config.toml
num_hidden_layers = 13
hidden_size = 160
num_attention_heads = 2
num_key_value_heads = 2
head_dim = 64
intermediate_size = 640
vocab_size = 2048
hidden_act = "squared_relu"
norm = "rmsnorm"
norm_place = "pre"
norm_eps = 1e-05
positions = "rope"
rope_theta = 3460.0
rope_fraction = 1.0
qk_norm = true
attn_scale = 0.154
bias = "none"
tie_word_embeddings = false
parallel_block = false
extras = ["capped logits"]
init = "uniform"
init_std_qkv = 0.0431
init_std_o = 0.0431
init_std_up = 0.0431
init_std_down = 0.0
optimizer = "cautious_adamw"
learning_rate = 0.00235
beta1 = 0.9
beta2 = 0.98
weight_decay = 0.17
lr_head = 0.00621
warmup_steps = 217
schedule = "cos"
final_lr_fraction = 0.1
batch_tokens = [32768, 65536, 131072]
max_seq_len = 128
doc_mask = true
train_tokens = 305500000
max_steps = 3991
dataset = "wikipedia_en"
MLP neurons of a small language model. Each row is named by its layer, matrix (up: input weights; down: output weights) and neuron, and shows model dimensions 48-143. Each number is 128 + 32 x the weight over its row's rms, rounded and kept within 0 to 255. Numbers have three digits each.
A block is one neuron, or neurons of one layer that tend to fire together. After each block is what it responds to, as a language model described it from the Wikipedia text at the highest values.

L2.up117:120129128115127131155163163132051099222095097168139102104086179131088157097044130166066129129080103130118215088125070088100130122154110138022164122120096119143123131119155148145188170133097108126140183141133183146120167142122137142150136083114126138117105133108079164147071132169126172102
L2.down117:060092152058217097147094126054117147118127133175107113093177139125165133094084121190164136081098113136092136098119131134130138138177122139124149135149118019150128168100096116191136131094154119149159147195112142131114124153118125162152209121103101093106166068109144118164113127185124100120
L2.up122:124177138132118105105128075150123183154097210116130147123062132100048155162071156126170159063120169147084139076106134128137100128131107121112091152164133116133130091083151074119154079136098088138179154142073075132169131114145145129105126056111144157123179146176152120154156121092081122147
L2.down122:146087079073203099094112137052085158090121149106141068128143131141133127108167152154148123166178092081137102134145137117128138099178117117140095108116135069187098106104074194128137134148103118066191106131149113161151135138079140160176153128106149106126144083124160083136081156154124098159
L2.up245:126131215106124196123119121150158111139151189136129117113124153110097149188091103160156101137106071120133104109114181118090110144145131109158136084157177111174139136093204098126147141107139115096138101128137109172115098154205144162142122129023109117140074099130140126109067127072113063181
L2.down245:099150122122138150148174059130135111154127105125154119118151101126067105066113128190163138136157088174133154181120055069124086154065070106112118111144088104141096141109151116149121117168118156154106146161091192151170152105083135148103056109166126098159147099077096099185086165179126153092
L2.up564:146159121107149186127212209210103169145104139103136120157026116120078113062082170082109131132115087139146128118136111127115147120149124152108146115154126115180144132100118124110139077138108094187139150101119092106126131209074110182132125078103137207148123118165100089113144081152101162155
L2.down564:106161137104097073121146138104119094174121154133181070164194126099073112145140197152152147114171073128166156189147100169101136128135131142166066115131164134104098165111133193175126077104179192104161150130113146122151041073100084139104166113136118139107142086129091116127111147173137087135
Indefinite article "a"

L9.up610:162156142079151216140157118148091142147078140127120152109143130114139124161139123139112157145157175049120166126145177098066125129137130058164134186201167149141121135072104167157117148132117151119186077113173123078134141115147143141104192181122126107109074164125165132098142112144026155125
L9.down610:114147129146117157127143167114088143065141162103134139094105148080179133094126105126177158172120089108156082133155147173107169208136127191139146095128152104154088107165079119111148134119081148105083142057132170144201089089159090148142137172152116125125123052133139159086184109104127143042
Word-completing suffix pieces

L10.up155:157132126095145188124138111181127175158166170119120166159114162112144115089148125130099088109134169142083136041088079095133118122117028056183122111087092113165123147106155121187075119132082119146119077109134168111098127186183135145212151156131160157136074101088155149191117110113120107120
L10.down155:112079168099100150166145144111184113101057179151135155112104111126138191188117140169083118189155154128135112166175090098121146123192183093123157169137049048134108149118124156112153145150144153114162129057124117099115110103143086171094140134109137114060123167134085130106088115098178200079
L10.up307:129129135106134140136134154089099153136074130143224133079162122109124070127084123138130139067082148074097111125075120129149108180066063095066148137101151097116135136127153131097108136110112110151113097067098161162097123196130147131129153174151176208152120175055124157173143108173134109133
L10.down307:115094074098148172106094141157147102120108110177083143105042112090132103173063147158064125103167149117134109139087112049109109138143154130107191192185173167157190119111145107105093124122120126118075096136047106130156109101088106082088096133136120135148116140132154124077071160128106154105
L10.up308:110131144122105168132177127102074203181097133140139125141150120073133138146126154114118120143148138109148145126096103081135073145143094116041184117137126133157132126171192114106114111100072093153099152032128077163073124167156136160112119124146138148126141134082165140165124095190104151110
L10.down308:089147153129117104106080151140096136108136131207146144109099147212096111088149108157139151143120100102057103145116078139177123111123053139160125154155104123146060164146102158124160172146126129113203118086106128127112133129086126133162152142137116107133072147172153181170166117136084089173
L10.up526:115117121063123118110189083135109122124189100124106107140152175141160130100094141085165095121106175151136175092091110151098111174165119111103131160100141111109148107078139087145110117159148092027144082144205084100127129179139133117107167085145121135135171201104079135110153122132107112131
L10.down526:129127071113132139189138112054102117096130151137169074130072070111169142112127101100126083165091081123067131130071145163109127173107108179138136115135129106133128206154140170134085144121083069116115099111100163137066113161102156094152176070196160125117101135139123148107155135165121075089
Infobox labels and word-interior fragments

L10.up64:171136123044141136084154091089098153173068132200149108096073125138143147148115158128152118158187104094124144080129076112100114168147116122160141149115139101142115117086115110113138092114192056098169141094141161157119085143097164132147155098147123138123106124142146142095147147153066167095
L10.down64:136146140110163128196138159133109171172131145130086087103155158128188158146152115200173190131095164064153118134135101187096106113178213156122167103113104082134069137076091149137124150115170108161141118141168116114157093068109092131159144104089146134134124094141096116109126141209094115154
L10.up101:092164125087143128076142114092117120129153146147182106109137197162110158138082115132198200141159158110072148065131098124131118161118103162140140108183129144102129163101122060155181057067212151145092129089097130185123080141080111132160133170098175115140164115110124152223134111151081143131
L10.down101:117099196092154129102121130103132111101149117129124093107134109122144148129142112157099096176100140136207133145142118157083136072142173143150140128104164148180049171093035122100168087120135077153174159112155182132125128151134131077182134148118093124080081083184109072173130163138087134154
L10.up217:147137196079086137139133065183142113161133177169132117152077119127135192107121127116132089146109166106133179159105106110126109178149123134114151081119085110151128114088093095077120153145173097183135100121112102096123105135160146068135168103144167140144180100122139147142083152114118161129
L10.down217:115091061135144121137119143120120130091101154158129127130151178148120107160133121081093157093129136126111124129152083176107114144136255150116136153174098157121065111168000108143098142115127145196170066141126104134144142128138124155150128132077136123066164103140144033144130136162085157121
L10.up272:148163133102122137137170106142104174200149161144119115095073138118151186200134181133170191169131149075149144142126138090059126159145121093111139116188133082139123145046136113164150109120144100167193127085114150132132101146107163141097138087090124145135209174103188158135124142081132205173
L10.down272:173147159152193088129085116125120205091074115141086173089174095156121122092165147148138111104101151114103139157092084122103109121160255105107121117110113108107070146135081175126150105154166148065182143089134150108134155102116131108135172144103126101142110099112113066119101120148061103068
Indefinite article "a"

L2.up299:119120180055093152154140187133134117129167131134136116050089143159136114137118082153083128185110143159160104083099107128131115166117124126115109093100112172171138161160171140138105156130167157045121138129141114161108103129157169125152144150155098156058073118158129115119112148066087142109
L2.down299:094139124085137110153097133118152107089137112108127150136124091129118133159135152159173091154127168130154150167181103160173163192180052116118110169150115116182091147081102178087133157071111218129154124108113134062157085135082095165167101161123123131127182151095095117127117125140112137082
L2.up530:130132191138088090154139102144122193108129118113139154158102159106138133081083145200115143096134098104138074114046106180079106107151103130126097147072129128183111169100205106101122109115106131118131124137096121111118144111131153085191066173116088124120093111111153165115105080107100109105
L2.down530:162090101084139163091123126137115099110142126067165102096154089169090139128091166083162138100152115081091121161143179062142100056080094152160067129139102209159140107093138075113054134120139112135137116149124174162147159112151136108138192089109151167191109121156190130118128138160137103160
L2.up532:159129167129122115128103152104161110109099158124136155161131165097108197169119116156062105137130193107147122129093071114103091169137117108045172144097095177202152142158121098073117167159155122139053127076166145119083123187109151113116100174104149119078169166139124119132073141118065171095
L2.down532:129150188117145167109161142124126184124148135091140134134189169166097151100129171130100161115176149068147143097192126137179112088119184144211172117101111137150130098117104194123131131116158129112106096171083145151107122139103134087049136154124102135151112150200107113174144095160136127119
L2.up563:170180148114044129110158085126153172130112148141138161154110154104113163188041173143148085148160108139140145121112106137062152136152115095112195114140113150191151169188147050055097097116119135118108134124126096154114156123172120136085096152076140149104059141154139154119097074063058142111
L2.down563:089079147127117173118170076133138158158107087091103115122149095108154180133160167093131088155231136164105116120209129151182091089126108149162068114129096136180102141103138162219143105138063142112090174123148132141136079163106087158106149127119142134151110084155152115163121157097114125113
Word-completing subword pieces

L9.up525:143170149076135203138132112112133175145146092090099101134118164103059087161102119093074139115169134087111153111132091197124118112140106150102172154180171108124158107118127061157117103102109141061137161140151119112157152195182110125096122111203118130145122158124125154117143098097055090099
L9.down525:152152070114082131163130069187141154081125125129108122098128122169114140126163151115150159162163132174147143133115140100180097099091062172130128124150120154096105083095115118081099095149087086072146078115138122107145130083104124090125139137076152092138158111094043083166129166189197151127
Adjective-ending word pieces

L2.up112:115122140112115157152188148140126107165111160127144150177102152136086145113116177115066100182120172147105078134080114186144100156155112146098134164069141093189155139151147152112182078099108104070118121142109100117076157149147214138174137186148100153124115133129117203099105112118073111202
L2.down112:111127126136104145085179155158078162037139087112132129118088114155141157161165143098156128143112156195156142100152070046209122134118156155073151133112069118148058084132121116170115111089131127140118124051158135131180147180122085116084155132149152114053129087183165097134103141081136127137
L2.up429:114134142128119158123099178209111125166116090156128138160109186137070137119111147140110169135070153138086158128065153134137152132145132121122128177180132123170131119153138116057152096174118055106094140116132131118124171171077140112185058127089127144110150159151177099165070164146101110085
L2.down429:047156105144139097151140146123064092129118106134153160077140124143141113141181083137154097192111137101130125129158126182142170133157155150106107166062089105134134096115181159163110131163152121135151096059100144176087168165090076051109126090156161073140117148139145065171149117148114126104
L2.up538:127141127116105137126131139103111175166089164161138106122087089117117156107128126111167134147173189088140187094073104131135135154078112147109130081170154144143171131137131183063160127075129128123122154056130077094078181155135179142116138115103109128132086108130115144142089033103120098135
L2.down538:140111086167142116169091115156161083148129090101174107172112168176162117086153175139110079146126124134155112148129149125118121093055233168121153106111154127125125158141136169156170124125136152158111098137089112081107117091080187141150130150137066117135147110065116148137118114157132113144
L2.up587:144135142092138096146161179121092149170040149147108101170054181098090172118126188150108114140127152084139127130124163147135078131088135131115174154170129043137131084143121122090154135144108096087093142110152115105112132203133171158118077124118129110143123158120116110119153091083086130129
L2.down587:139142113154078077108091112100114128093185179132108122149151120101132092167120108106159093179140129103171118138160129086137158128123207208135120124221129119142067207130110095129130119131113133086140183126171100113025118162134124109139181092118177043091116102096139100085143118126141094114
Mid-word "al" pieces

L9.up600:106113134126139138104122090166120162187128128171224149108087139126094117185082137127135158155206145148132163187126154097078138134148095151154090119150101113137123103165143108123159153124145053153148103161079113163095090121102140147097185107148099157135131139145092135114158126084101156133
L9.down600:134122146176125086122111104204150175092104171127092071119089109137139160058091136184112126147118148094134106081150103144134138169160085123163115100140149107138167159072103083150153139078043126142143115090184132094100133164096148150119098165097138115080103133120156164170146096193137078172
Word fragments and delimiters

L10.up5:154158108126144211116104074088124128117156090160127112129135127047086119146126179152120121126153144097069168095106135092156161103095049107095140090146166125194086067161133151120122161133117142101128112156153179111142090192077145156126220179184141194149119088104151142137126143085065114123
L10.down5:124126127067106129107141137130138161173162145147150138186123130100155182120113108139118117113116147095088074138137167133107087138108149131134121158189159135173093106120162213141093147154081117110102195098122131163168171119133118142098136156082121137115047146101172163091102162074204161215
L10.up78:150168118112133109197158132109136150169195095113133149182159153084125127083121099135168121078142114142115153112127099192107143134139086128100113130112143087108139139166099058042139084087167129150160125135169133141129163159143102137103132182104170119186092112173168121164110100149141147143
L10.down78:133097120117095118079156062140145126194101111075089126126101102171137095169140133136124137167188154108125160133107175089085109150100176163159191129077162186129125094129113094175102131138130111123195152084132079123098140136124134178152145171151155123111132125144077062129149119069101132155
L10.up345:164120138057117220084150127171069094186156113187161163115138129087098107120136090130126104113180189132123143071141109098127140088148083157060142110104153082101115170131134132138115073085094141162117087111104129101072114191182128144096178123115097114092102095176127183172151164134131179132
L10.down345:160133149140116067149111096129069139188071155134139084148103199117050142131129140162130171123142133191113149094121112158095117144191071168165135113086088104103129081112126155139174183182115126137105188101065086181087111111111123140141148129092123109168153097142112152132148113146210167151
L10.up477:148126088127123193130143104146140138119146136116161098186174144130177156111141091130175122176168162092070147113123126084062150132118079101132175161090134146114096134106132175177128080172092093142156145115096138089126035184151115148111145141169115087151101147147197128181160130078032111128
L10.down477:137112051121098094090152100103155147079151156141158158175201139070093109146091133173158169125094149096165081192105088105181132119151181123133101149118137105124146102123079151096104107160153159103090119126110174190149117161156139117155169163113160169150074085120143125110087134142215144099
Infobox field-name pieces